Part of a small language model's weights: 8245 steps.
MLP neurons of a small language model. Each row is named by its layer, matrix (down: output weights) and neuron, and shows model dimensions 0-255. Each number is 128 + 32 x the weight over its row's rms, rounded and kept within 0 to 255. Numbers have three digits each. A neuron's up and down rows have the sign that makes its largest values positive.
After each neuron's rows, "fires before" lists the tokens most often just after its 100 highest values on Wikipedia text that the model never trained on.

L5.down138:108125107144104112086115166120159199122111070160136116098061176150127121179122089093119071169110098152064116139158118084092142092072188155117106113143100115151151119091134119126090121169121087104147114105114158166082152111127095082125168128191048106094124120079145111170186094142117100140159167116166126126084113108150086116112131111169166070125125164069154130134122091129106114149140174129147186133114091094129184096102194149072113145081121179103070121151161124103108116151134146114086105140115043103147130132093190094156126143137106139091109102090137107092074084122123142114157075111128118206158158166095103120132132108168133098139134079184162163142097131160085113128159110156110098122165121083191075125132165097148093131129098142116166066132091120114147129132123113
fires before: "20", "19", " M", " ", " the"

L4.down1832:149153112129121179088141129192083130108130151163113104174159108169143139127136074107077157083135102081178173113132127092120124131107112132096116136140104125148101163120137129153119087115146090097143111127152122116203138182105125158168109136129148133097156130123112110091129107107180124141138111127144110114129149149082135121164135093172088151089147099071129114201204141156117124133147146150158095075145161132146105149105148156153109146148072091173155123147127114165120103097128135099167106111179122127152147106068217165084079110129124092073090142105151138139090142119102157197142101122160112089153094150134175109146124177141161064172092135124082207127181089115152144120111131130129081083180170164107118099110125106144170161140227176086126124136156083095149181074104124
fires before: "-", " ", " Chevrolet", " (", " |"

L4.down1899:135125122145153141066175136102131108118066103108097127117120085168126115096168152179165131133149130149177146142096106146173140099143166121131153138163142123117163137176154107237121146084172154143119101139134134159127175096113132109147147088151119141124147147140174097141147074138129142113096110165138134093102133127151146089062170135086138131104153147115113152117139211075045172156113129079069150090091095113170151113158139144093152170047087112154104135123122167092106124153154117153118119160123163099130073097000181134109122120135123133134101143127098104128143154134128151233104143095088131127125104148087128132112143087131204110169159130129165058144136105182127148110101138036126121114163111183107155130127120155127110118167105112171142097142172131125092094151133105
fires before: ",", ".", ".\n\n", " |\n", " |"

L4.down1349:169103083131132134162124146106141122095128092103167129113091109140141065078142127123105103114110132052090181163123138158155098160120147117072120100131138124103137162141135060130155107078127141089131080117221161105158139178135109143103134129119063157070141125137145124171143126115169094070108157146070105111187146106127085093087137118173129116105082108125153129186132153142111121175150187133053129163099123148147179137172176093146084148133090129175108125090085131108177133103133127110135100144058138109144120115136188098168146124095099194188137074096038053103077141157109164126179127191102173143101144160079142154136065107138191195138143128108111144140154099168165145129173107131125189130111120158170038134133112118114092133144097130075105113088096111105133134119097147
fires before: " ", " (", " |"

L5.down1647:139096147111151144090121132106166178157152125135132155174094124130085164098133106143095069153114139186153119166111208119124085105084093121143200133097141105063151133142127165156170161207147200047115214106109116151121129199113102053069142120132109158111125104167135098166001108144117095062191132174097135148117170212096109100106106102131132144133174100180156152142077097101104113150085162158132134198142102093131139093168111157149133142099115101136117120138123111151144123116101134182204147072094147093108067152094165125138116093062149132126141109134140110140158134110095164158175119101137098118101128089027119073128141132178082102147116094097084138158116162179138054126129167133119084145153082125087118128129143139149144104077127137120131130149139132125154093192166096
fires before: " ", "5", "1", "4", "8"

L5.down178:165140073098137156116116172161144168149129082152132167207087201125134095107135131124063115100128151143095122103072131161139116101145171085089193085151131142198181144130116116188179128119194124151141095090152159130104110112149168138145127074178148138099133088132113082101115107167132082114123135166139098099133122142094112110165123133171108117078094139138122130110145102100114106179129146102178138178167112172148118062102092163168076165107107126164130074138122149081132162120115137109175108158123126150117117129162115140138128151113130096158143171107066164171097142121139119145175071121143153131113095090098131165173138120087117175093159152141136068111135136081142138152149146108157087176127116149130111171111127154110081131078060155057162168167124119130127131092118133
fires before: ",", " "

L4.down1787:166119121136129087095089133169074132125128127150152165195170136161147102167122127133131115146128125095116090165124111132189146127134146126173097117134149069213115117091130111207166071103155093177126135125176105132139080139147131124137174112151079152092091116141153104108177085094146112157193101168126089184139132126153145087125145143161126060156160083115116090166120155145089110232109151123092115064095179163105083130126058110077157168118101165107120072087138144123134114140153102088119151097158114102156169155077169129133144137168106115140125073089140096123133113166168099146175101139098101122082125118106101121108184146161107120170102210091092220114134109156120092135169162116119103091151153172126148123144138112053112123142118046124083110127122113139109150085096125
fires before: " |", " |\n", ":", " in"

L4.down426:140094139129105082114163129122134093142113153130111081051108162108137117137166129109083138068126026172124069106114060114186119127122070170136133184094142150170070084102167177088124117123114154062152140113171134135051136134113066100137165142106077130112090134131132115134066132164089175117103071101168097136174148131074056153161118092090162102099116077142121080163146155121133173176113119154147177118125071102197154124111127163108114138110129149076056122097128115131124139080110106096092116099062182155180075110053107100114022171081088134147150121112132083142121104101155234112065148201178111163206163148164085175103155138098106136168064165133052107101128157168088126167058202106141131166160139110105090158139171150125178170143143124159089114098110135126130117096124127
fires before: "===", "==", "-", ",", "|"

L4.down1715:108145152087128189062132133180154159089079129129156159156119118144121191142115145130158150146146092142152142121179101112138114131122120158046072141183111113124090145102166087153112101144126081135125132091132128173116143161107193128120121117119190124178147163186101082091127190060148124163126078119091124142137107120114115083149109117120089165057189135123096118154142116116134035115203133047132146158242132161148113126067139175145118107076113072127094091098162118119159188133138200110077130101139118124163131130102149141116106087142109119144091167093081087107151153178163138141141138131086138140125064167128164131075131120134098078099124097135075157115169123071131173171114154109140117135063085160132107133128139124076137132101111122135174123154094194151140113149110144
fires before: " |", ".", "0", ";", "6", "7"

L5.down2219:194117079101211140066106122128129111128181081164084096126154168107132156177131181131122155159195117098174099132152173125161149083119111125164093110156137136135135133135098104113111097133131146138133091148140116103140164087153125125116112139135186140142092137124146190138121139098157115120105164176090157152114101165137079201171069137169099129126111138075106136175124085117101117114078104170070104153117080110116127100147167138106122096145107147138078136134155158092162111163086062129128118120103121124101164106170181081069122150108138139098083093158100081146094097146121082071116143127131120127150111152076150146174157129094133155205114095138153082110111135133167103126083121114151118121110113118112145148150160115178141136086182121126101091065144119105115079137160120
fires before: " |", "20", "19", ";", " "

L5.down476:062144159162122173072171143085152098186104139110171141080135162150166093158085155164186159100129140154118115068170143137149108113136133171158110069169166132093120114164097180113138062174095147097134188144165119144150126172135145115164096124179126140107135154125190123103087148120126142152095101134156124113144081131137122087101155155095111115149101131107087107087059094107135106109153172128191120073094181137077175127092128111094131153086087130181089081125128093107114102110088127161139201147132135148100150040075129112125160134109136070139126174059165141158161151145116096090095126169107133090118117098096079092114102093110150113197126137098090108148062121146114149114074088133134171146154158105188137140125128113114154136059162058142125133106124170090123103118085135
fires before: " |", " of", " |\n", ":"

L5.down2220:152118126167189148159109123112054165113109093096132121101152137107101154159119050110087123103152106150164187134138119114170155183125122138136120137107110135116152161144099076130135136104149114147152140160127151118072139167165097126146152101137093178152168107147132207199144119111153104150176138155079137167135113082060053162179145122119167081094142134134110154183123101073141127133121106187112143114142128065151174161117185082128169149167096108128148164135210138136094170097206142148098115126126079092105124106136104120144158146119112141186090145132095087141139097128112110136158121147130129172158181159105154142097139088082216107127143099063129139140122112073136125101168156110124141144164056135118133165135122133128163143090105117080104134172110115143176140135065055
fires before: " |", "%", " |\n", " s"

L4.down879:072175170146121128138146098147143069115090125120102085114166125129175120165154046139074104180081128123128114141102088144182136097099190160125176136170114116162151107144167103166080129141100150117176171146062124160134136160109165158074144118170136118149111088161186086087184052138108154119144139127140073168156108097137115163103142154179124135133116079091140125177134153128160133155071102153112116165156105175095131155146125190164171125087127125126149165140136164130112105106165148108126147144146139087132139156049198133134099092102137126139121173111139154178151169142111156182149125135148121117139150128138137115132135147062121147139027152179166130132132190163122115116100117131133074140181145142049101076098146118168110137077138156134118101144172115183117134106131171
fires before: "==", "In", "On", "The", "===", "After"

L5.down259:104114135073134113133121122165195098086089115168147116129120153169115096193085097122107103223105153072111131145130123120203103144123137106082155079098178102130110136131063110083143137094142158135133083175120173089123139141114133174142098142104098125095120126170125116115078082020222179158140127104131098130159139124138102115155158130128073143128181139046177146177157137151105130150122125104146165091212136101141112087153084128127141139131103181126132122120086057124126098193157096100114124122118123146141132135134133161105141082154116195148161130134077175086127148097193103082104155179164116150170127111176131140098147111113226201071119162136098092134177120148149152132127143124170068139148090135095080107139165182146122129147171122177105169144128125099151141126114090
fires before: " a", " an", " ", " the", " Japanese", "-"

L5.down86:128067151085132143132116123153131149113177114073064142185142154131123122190089186075063179126122115100152152157106093154100097136120079118126132181176161134106062139129109142125093111119099036172116108087113117143129150162083103141108099123123178133104118168140137152140116054140093202144174107150086154142145134181095144171120112090105123056152104116127150089206080202172088130051100146183159127175142069169147131138143156091105148078127122098117101131131143129134102130112108147183092142066160113154174090118145120168144108154122195131138105134102106127099104105162096185099181183121097114089117110168138172120113095127182139051160102073118158184125131114133086068110110100114088137182160118115120137125126150143152150132122110175122119084165129108062169119159138148
fires before: " |", " |\n", "0", "\n"

L4.down512:121133151138145151174087146120134156129115138157144144133118112192091126115107120112167129095172131143162076095095142068149136121100087152092159109126103077127063086169079126026130129152105145125120163118130122152119129102090170109087118140108114125161127121124124143107202126119110124124145119070131187088127122146124105158129126136119152118191157125105178154128095145097140077125138162118114131173152103130137149122131134093155171122172188133124138113135093178099143097125144117089104132169183087139154163144167102145078188093153089118136136072086087201146148130157116116121130160178094068121152118124114098105112108130098142146089112147109083085114118156135122143096061143101162159157140161127079109126125116129148136138136170168115157125118134129140146154138102129
fires before: "==", "The", "=", "===", "In", "-"

L5.down18:094077142097098104104139138144107132114124158125060151099111131173126149103057131057130105109143139175160075104069126130179114138112079141115149189117163092089158066142172175114158108113171097089133166134157064154082088176159146113052113184093150153114117164172168095104070098098138093160151090158116097103124145128177132124165092120095136103046087185113143156120151201116139142108124114136138068053139096197104175102161132070127100121128063141150131125120091096021098096101155149142156130130129117101178091109082103193134113122143135147114117094104060123144073151118177082132153117110082125191151098120119106149165104123136132078123087147092137140083124148145039178123120065128157126076100060100162147125133088093102151083129091148145151126115101139075109092108146120
fires before: " |", "–", ";", " ", " |\n"

L5.down2126:135165114168163141125137148253111124093155135107082196126150106105140088082087165139126122196195110133117117154100090157168134110146116127123084132166069142121142103136159087176115149142144142133118106139126155138106134098075110151142066144129124161089149145163072078181119136126191081157135118156102150159087164166094111170183140129112127147097099093155119110100102183159056177080084096142135174185157100125139101089111130148172168177137140062158109087104114197149164195142122095108128137105096093170171064069133143111099104217101113101118160138075134128225122083150163085121130125091155149103132130141133154147135162106117095142120157069147130156176119122161112131162069125143133156132192130157128145109202152133156176117099099137171115117156165142137119168125143157
fires before: " |", ":", ".", ",", ")\n"

L5.down2140:167082163152150097118057115171193117134138169073082109147113144142102133131142116169113105129126162081075096155171078119151110101135168105125114114161204101168091128125103120185179121106179165101147108111138174128090103099150171132172092119144136138144132124070163154123128047139079123167113090099152147141107165123118171112170167081142046146112157115090083115130115178187110139172101140143149128119168098138104134102073115179074104148098126153122135078093068117056116153165127119078135171080129150076163075109141112080107132106153138073116104087157102133140063107130128132168158064153169155080057086111111128116160159089125175149195074082180097110154172159130155157175184149045111124090161075191150119126145126119088145103079139048149124125154171143128166136175138072
fires before: " ", ",", "."

L4.down2226:194099138142155106149137074159154102148107129139150117146101099149106186188130132143107150061156130111167143126134124102173182119130131153121124114108131126139166119154154161139175127174154188102098059124111108111106089158157120108134132162154094147184102096112128146149172090111158116150113143150178115135128132173085170077121093137162147114102128155136147154165117095106106118119157153161116125156115157130143140138179130132130169111171152149056087100143145118153144152152159101076109135111137119063176129154077158140128142097215089108158123096116105128138099164126146119170110121146193093067066087102178158112184143170125165137140100091122136132094121158133100119137162162136118036121148134174093200096121113130102181155147196102097062137164153064121117139098138162
fires before: " "

L5.down1579:116173184138146136161087028113120154107149157119105109166165152130072164114162094105122107155130144153067091104081092159092126078144109097156111088124147114143118103137104103111078144149115067146126155160052069117117139113079110115102172105150142101089088098147147184120097100150126131119105115132117139148132173139139106119144174144176115065110031125132160104128150110123171102100149081094109154149127142080165166131081119146109080170149124095163115141164172116193122115136152178096089135088159089171122127130081133125111134102099107181148076168155171163175131095170074168108170105118106116151090094150164105142140143112154113079177176112128110084107166184204100100120141124117167141161118116109110153172124053106102166119101141124107174112074141128121118146156053162
fires before: "0", "9", "4", "5", "7"

L5.down1519:133112161082137137120103092149132125102099137096140147171075142110130131062132126163149153165126128091112069139081102122184148115137158116068019097172175063161148169132096057148103150120149158091125086115151165142107166139142108178154132046107141110101077131144105175126165147131113149160107140198115108144159137078162133076136134137131131094147103109128194109203102121126105139145080177112165138135123104129086145163168090122131142141134150110161116111087092189161131159136106133050180119151112137144125089094087203110162170096146126084120171193148148135081142086119164129151163093176137111115083120163109142144113109092141176132100160151153095127098171111102178141099177128161135083132127147115142142078111072108153155117151125175156171162171136162176151145147117105
fires before: " |", ".", ",", "-", "th"

L4.down1433:121082128136171063108125135113185166122107164137138099161155102142101149184163151174133167119131186044157075103113109138163187058081127140196140092105176065132070168150213202168082112104150158153139110122171146126149134131123173121090154186130161148095158164150094176138164143110128162151121082212126091110103124183158156133095106098165147095186160168108073134105118090127146153141075130169098104144086129091119090161117088096092141154113145080174133135111110107094109132104123071102070173099198164137125122140071119148164148065072128121094060128129182154138106120081067111128146125189116153117139093137139152149136126146104140142148090123089157119148148163159100170105118168084131130064124131119211167108076117182047093126080161111162055115106174157096131142137075162
fires before: " ", "–", " |"

L4.down1530:133154099058131104180088157120122148182179148099056128173143097101110106101158093130126082140103137187142116201149140095068131044104136126127132108093123100101134167119144140147095069086092129183126102129106105173169126137106129191147097108156099143193117112122130110170135102130148121131133231121199186125144112126116155116107101134166035158150096105197118123167128121103108103119166122083122111108164097104178098137087103132135159072134118111140152146149133112134156091128119142187064130149096063117106126118128108129159190106124165124135120147114132118177060163140150124138133102166139113115085099130157134133103132142128157146045125167159115105155081188123149118123136183125123135138128104102082133188233148218113172152117139153116103095149076127093119113185162128
fires before: " ", " PT", " team", " Discus", " of"

L5.down1563:144060156075147163113173172105122097129094075103113126156130082140118103108152158185143127189071140102095137079105115112195111099177138102134095146125097155125208181139091155182128128136063094106196153129104142105151093114160148110137066066113111141121093142113209150156135137102099134155144175119090127097151149181148130099111165132130128155193165109103115093151101112096138186108122158129115140161142068086187114135112109135162170131135131129099157103139090148101078149199165146113075096065156105144096100084123185151148107170083090162142130110122170178157117112132152065129105122196156150149147149136108144134076122116160123136096106145105145079145098065088154153127061145090079160121147109123084088102103152146176136102107122096111154108096117092149177126169103141
fires before: " on", " in", ":", " with", " the", " "

L5.down2006:134133151184145102160168095141104131091145125093044157068127093102152123170098130133137173137151100134128088125142191169089164106110108173088165136078165086121146090132174147045135119142194123180122165151174043082095126172165157097107083124126133142169112126202140160132145092138168113094105116107129124135098139132124111121122091137134128117085075114152075092112121113148123142126161069093098118107128146121139126120144086113113076136117135128047113101147103122063155110124167146131110101187120119139146152106165119134179143142169157155108136115149088113092132140084137101142082126064139149176079075170096170156166131088138148090142110176159172108116120112111087127105132099108142138102103099107127147141138087096133104108141139097163188171084128078110115174099105128
fires before: " |", ".", ";", "\""

L4.down1058:128117130133137084165131070120121113074106136157126100144124118151100106174105113214144165112087164086175137141168126148096165096150127110109165155105136109199125142138118165095168184159155120127153135152148139147089084162144176105120098146115113134198112086079130038093123120167146124117129105147155094139122173122196134076134131198168125115115127134091127131140130103137096156150156131123088078126153115189113145085139125173120176159142154104141090079148139123096122153105109151093143160090148163153098111189089115096101178102165126107162128077129139140127040204138175108151183107078133122082143123102101123090100100199126117119105128110146171086089158168137188093133093117166141119087152130087150158151120157153142124065125100147125173092132119172059101146162098135
fires before: "==", "The", "In", "==="

L5.down1681:141144123138140073142107109098086253188138117151152149117125161102095103155131175134110171116116109091102197176151142130077074133141142112109068139146114173165140091156108110167162148150162137132130148116159142094141146116178103141152122087090156134137127061136154142156118133146152062102117121085127142123179133179166173121100181204175127084175100146118119165092152132210126154191146128114123135157112162101141110073120094145111100167175144111169108066124176097118071143128125119176147085094105147080117097101086130087156141097066142162115110134189157139134161096098058138115145066115104182110141144143135212127186079104184105168109181145131101147084131129136118100168145087128102203142123103063108117141130075134185088153133077058181180090120099139142184114136133188
fires before: " ", " Votes", " %"

L5.down460:167051110114186124108125140141067031125141192100064153154122110097068130085073120144111122134124107149126086116087116199164172109113159085132135097149127097117116178142122110183082053115166134138149117089131131170132118098183149106174122114139152111203133115156172105113098125112106113151091165116161148087090222058128146174163098142161165113125166119143142181140120177143081114102126148145089172147027119146109112044108087161120114137081171090124130083086053134057064141110144083152126188069162139142109154121135116164144152131067137159121146169169172112184104126138098143153135133130105107166127120145071098093091138111203142121164151103141136129113156142131186162195147139081132141094152126171102167142126130147092132048159178067166158129124173101141099111136087045
fires before: ",", "s", "==\n", " to", ".", ":"

L5.down1937:154121147131122066161137119111154052144097112156086142162168096097137127146147158136128107048093071160164087089144111110138183145112128150110132179083132117140197103166170122130077121112151093168172106106105123131157094157160150157129140151150072118162114120188201177157141135117173139188183101170143138095117105140062080150099108113090103179076137118134136137126149086052131135117146106142110127111136132076151101128128096095096089168131145122092115093109094090131158137136131100120183138165097133135131137145116134180137072079156108166169135045120096135149182159094138149255161125095094062079090164110149150079134141071096186169165156096143177111111126085181134158056150161150115122036122106103100159091161145048111117149085141150083145107145141070052098118101144092
fires before: " ", " —"

L5.down2173:134134198127123146083170145149113136127125125073075149097128091129125170132181165118138144085132090158077110175093144114095117129133135107117140136140106125187187150135157100206104152178130111126131144123111147096152142120110123147117106129141188130136120124096172151171108126173161110102068117083090127126176143113125117092159076079116155127144130129132125102122130175121131126139141107088121154134120100157115043185116125154177100105115151093140120157121140128098108154215109128117195103080123105193150157050033116158124115111158101161123123150130120194138104160114138162139083122102119126155086103165101144201097109080172160095081138140122071119151157171122114067149126150120121076144115128091153186136135068124115120139194121103093173138232123124149161138098149128
fires before: " |", ".", "0", " |\n", ","

L5.down582:155105129136194112121078145091104165120175150106100130108099121156130145147144111127133179103093115133017046051092120134141092151174096170157140118108147126092099119148109088120122067210124151169080125141144130123104130173133142114083123074113170193125169142162137080135148147119109072109091093073116132147146107170150136155141141127127158116119124159103107152086095078113117114124130090159142137143124093125114136119181089129100101139169138094177139154137109142116134093167087087099156086082141127106174101143159107139200096053169127124053146084193141102138101087138115076100111148150149105133122131160184120180120058138127116089161073111108139096108127151168098091178102055153134127081132125099141169211125118142137094134119149119158161138100100140090068123162183084
fires before: "–", ".", " |", ":", "th"

L4.down1487:158151149124085107153153164162141152135150097179136127133180113162138127112160116130064166101148157067126109130121192067193160113164100127118100150145044177154150064137142103143104100080118109111155219091130085125104130107087096113059124130143138181142102113131146138149194122131131146158107089169126146134085151137110102131188127095140110132202103124123208135123151106146135163107118089129196099112119139159128124204112120119084097126157109131190108098132193169145172126172108130104097131119113122084133085143094167109132132122170136079068139116095154129155138163114146157216142134125117086135164148151160174151172157117185156100118173129149121092126115154092114118116158149141184161122157125146132119084142166164180178054118111176198132148209123157114161152125186171
fires before: " |", ".", ";", " were", "th", " |\n"

L5.down2193:182101127150191118126129135138057129159140075067127117208157127087081118149081128116130092099168185197154166123100086121131102146160109137165047131163124119145101196166127110064117122165098105154139167128147092147177131174112166117124152147117149128148150159160133188174134094088127100114142022103165154085192141165072133139091132090130098112151156125129069047174192103130034128143099152153214108158120132166103162153171124121100164123099138123134065139147174137151121134189147128070074153143107085113087070110059104119102098102134065109129126105143180198138087150129056094191143172150084139101162159169136081135112137127160103104190114159138120164154106130195150111122066147154163154078142104078137173147147110144064195145189144027108134090154119131157143116155181106
fires before: " of", " |", ","

L4.down207:163094146175193189129106120127129102090141150112118100112133125118113076089134182165142211160087073122147169088173122109147126147124139116131122106200163071087145154075107153136151116100175169089167119179135111100113130079192121157129116143145102110074160127073116127110139113127101099134171127095122084119171127115122041147104126118109118130150147143126182117167147111168090151115166159105114160131169109120078162140086091092098173070066181132124143140106153130136146150117122137186190129083105106117042064146156189144087168084130089074081121107097145129117105093142128126117092110167127138090178085144089112102083139038082170131193160156172125151121159100142137135081128116069129124132169149190162107117151163104182149149148112119116131164147082117103157149077107164
fires before: " |", ";", " |\n", "0", " election", " "

L5.down621:137116125107109053167186126146149154122109117138175100102224141194120144160093163144113186108059135112162170147168116130120117137136109185141127151146171158156134101133112143126143092106091166132131094099229118094142090176165130151102167162110115119159121095107161151140156130145111126147164113104129137154088086085125137167123156165093107142138108075070116154173158061140085153150078163117084092145149200087113174095106149111109125134109070138115098167080152171072166114186090146108160097121148092113115079158131140092145176094124135080084136105086152132157108083127159211094155173155131100097136138169142159140124133126144191067080081128136157141151104098136168098189155091067085181157141117167123133109206153162202096146111151076156065161098131095100154123198114053
fires before: " of", " are", " is", " were", " was", " to"

L5.down1324:109113174082148155190171138100140076105118165107147108089167128125065111118132134110161123081108122107172149159153114112144150126105128088106138127106098086139151110097133102164073137160168159095119111139121137121154088145143167153144125146128175151142119097099100102104121107131176099147175092142164088129117089129078087124141101108155095136103098132104126189124125088143150118087146117150073115091105121115130139118146148134148119147121121069115142088132165155095165136118147092095170104114109154117116092156045144126100103161182066129220095123069102139132114178165160153163063125143121143128121159113101084063080135137069108084110094119137095139083117127086130131134154107137174110087129079185184130120111161103090092170096149132086102138213132067104164088115111159
fires before: " ", ":", " Total"

L4.down1615:106120130140100136133150103157112161185080137139172087131114085137147167127167181091168152136149063137143121153064120147153180087127088141160170103125149106144106091145102149120085081101108121141078144162113124104134082134171083168131141114119124173102107100122167110093092141103160097174131169078130118123165101142114116124108110164091083118115098145094138070088146091135114128128137134121161140150086135150138140133120127102107159177148184152141109108058134141111182098139091128112160102136210092119110114136152127142112173073106085174161155065134138169182121110094141128121078173120092114079156158058119176130156132166164129127121118163095104117071080094161113103118156126116091164141167165167119160137140143151137126149123175139093052250099118110161101140098131141
fires before: "=", "==", "Career", "==="

L5.down266:110073188173147182161129122095164084129085063078069115104131152121141138118164115116158159118094114100075177133132136151188125123163161125139095173164113146197134167174143164137126136125117141103125107110114174204084165074120147179110182180176143126147085143084167114111128130164142091131095128163105069170174114051125146155150116108123128098192130143148115115150101171132111109040159202131130121130072101174112144191071150040146124152114175143154153128107105125084095162183145096166135116102155158106100169143084199150150140031159069084105134148129116217141094128059092150108086132115110147133119085140135144141136127122120152068142156160154149097121125111175154105147119133102161131158197073131127135078121140132137119124131136102110098136157144155154103132134118093
fires before: " |", " |\n", "%", " m", ";"

L5.down1988:180119180127130108094145123117152147100118114127165103165150177151134168076145148110130131135106145126157184194143139135087125089169074121144131114145120133133122130134098108201092145136096106150108141143103130117147129100182115175110134149078164196097086157187089145114167049174103146114147127118166150133217115160150132141140128153185124171082121133062120094110138196153048152105119144154126113147204170115128121103128239150154084112138076121096133160133168159143129120147125140095116115095136157091097140121081179109091093115121150136136096100113188101166154144146130107156166133103159142167100066178123200143181155097160159155123162132137159166172138113083082087155128108108145126094185134144115188197168111089121158112151122103125095113034158133147114158180193120
fires before: " |", ",", ".", ":", "\n", ";"

L5.down1457:102181089100113134133078129109151107091182139057094127126077178091084102160117055137163136125133152124082136181140118128108075093126114143104109089175113116133106104131139071125096096105073104097104111118110127062080118113119121184123158085129135155162111111145140172128178153163135102096087151139142084142163107172179099107125121166142147097118096141176194166093161114099153105072101101132081103154200113108124166132080116162126102127155131151157137147122130116128117119104112118125080128131129190107133105127142142127135152125121114120146021180164154115136178105146128125105079105113181105172075156112141131082138130066172050120102138085099100176151150137129126109122195107127124152144130094131116160177207088142095139140126182175197134106125139090127203123166114136
fires before: "9", "0", "5", "3", "4", "2"

L4.down1920:137101128125100128100175141197117133086207150154097078116148115142108068138180119088117111136141153099149145097118154120164169167173161102115103140136138148114057154125142151137137148070117145142185110094157169112136133094134154113138228146143102096120109136120138138116120133114148161142088176117189159138126190136070121165124149149169155131105128120119111074174153147098137131165140122139060132092127161105172206153125168151150165111109144092187158151119115135166155149154174100097120144121149199129100103097090136113150111131079096141124104144117161134168137142144233166181126153174111067103177135167051074129156141145156140115162170107113110125110111088157158138084138094123136108096120136129147121155112156132052131141157118150147101140142179184112099110096090175
fires before: "-", "|", " States", "."

L5.down2034:181175136145104115078127139137100105088148119182150146106105114103159133119124173125174099117122099154076096073124097147135188161119110139134125071130147132135146137135105089053083053135120144125113114149101102043099090143120114147123123091170148174071095120119142131151149129142115142197137091137167079158186097115136086160090149128162112078129093114160144184117137106087186172133117131154153177129038093101113141092181121167104102162097154160166133128175158131148081157127113120080188131124121137109199121075168104185158063071134084167098164207069149099148132119112120082138114127185101168123116125106084080129170135096094115112156134107095134128198121142122188065142146089132120091122131108098105166102101130118070114168061144165045174138118143125128134133122080156
fires before: "–", "-", " |", ",", "°", ";"

L4.down1503:113188135116061123123086152131112167121126144134118114110162124147171150123164151144136122160094101134134115141106112188095105114159125166098193104139136124142112119132124116118162160122130114174146090109126153170097115128160139196155149158158140149155166091186188128099125091107108121079176118029101088162137110138114064140055153172104114129086156092107171167121101157096201108137137119142120140073126139145158106128109065138124170112131150151169145102133095072144090129119159154134182176144071130144141163157052085170115138093105134089106154134152141126114122077140099107189129103123137147154118126138141152116102189112100153134166123171168151127129160087190144174112107113092145120128073134131078128191123182146133136111159176107092112155121137110134122124092085179
fires before: "The", "In", "-", "===", "L"

L5.down1673:073154139123100132150143146159182072091101124085155102097145141145153123152141167128112083087084116171048114110083139104121137124147148186123189129126103189083155106149096108037140099105158139133138046122149118058164099117111148098170090154055124162056140057162075157140140162112177159182109120132134082154143124112118106175080114097086108139208120166081163122145151098186187085123098054105116177106150110082121109144115094104183116085112163139123136149091133141110091138095159146086175138160177114087139116094157149174130146148153084141139186103110113173098148089150166053138125190216138131157121145100170145172153152120131154172127152130092115141147125061121144102148102149140130075111168099098144163141128086116132125119138066145124071174070101073194165131088096128
fires before: " a", " the", " an", " was"

L5.down1597:084064159102192112138150121084084148042131175085090134095096110135139146115132106092101122134153116128108053145092090134174138160153115121134133154161131102198173117148162168122157140124154091104139140104096054076091120141094136119125070172136135191161031158153173152142113101109098156115097093146085111090127143152139140121169169110109132136106109086101151120125093201192120119099130094138171142150089096161070073115154111164119112065094095136194142141089097098091136132137118140086106105069157093162132084057092075058160129139144184103122164151095100108154084168088215077108162126097142115124098133124185090155112146107131103114090121138098109158121216130162096188141124115117176120123105151122128179131158113082135140073104073117130170124168125093102186171100088087
fires before: " ", " |", ".", " Republican"

L5.down1063:101144171137092120032127162165129087137127140124157101150102178148116156144155140117130137155176105108136135104135079135105086085116142095115082174130119106132118150159111049126091133145148107112120176147070151120058168113092177119169113076125144122138169141104166174153113084124154062052166162091080059139209159159111130171135144144071100107098125147170146124132099119138164102133098093155115121136169105103184110144123099116126145082143147097107104168146150142123121137095057119114107102066050151093154072137185138137180198038099154137129083192107117132118161150162064118144122054130151060087112121117120169094169156078150091041127108106109116224152158139145131119141111148149111110121147100166141156165131151154128124137105191155113113124098102105135106115173081071
fires before: "0", "9", "5"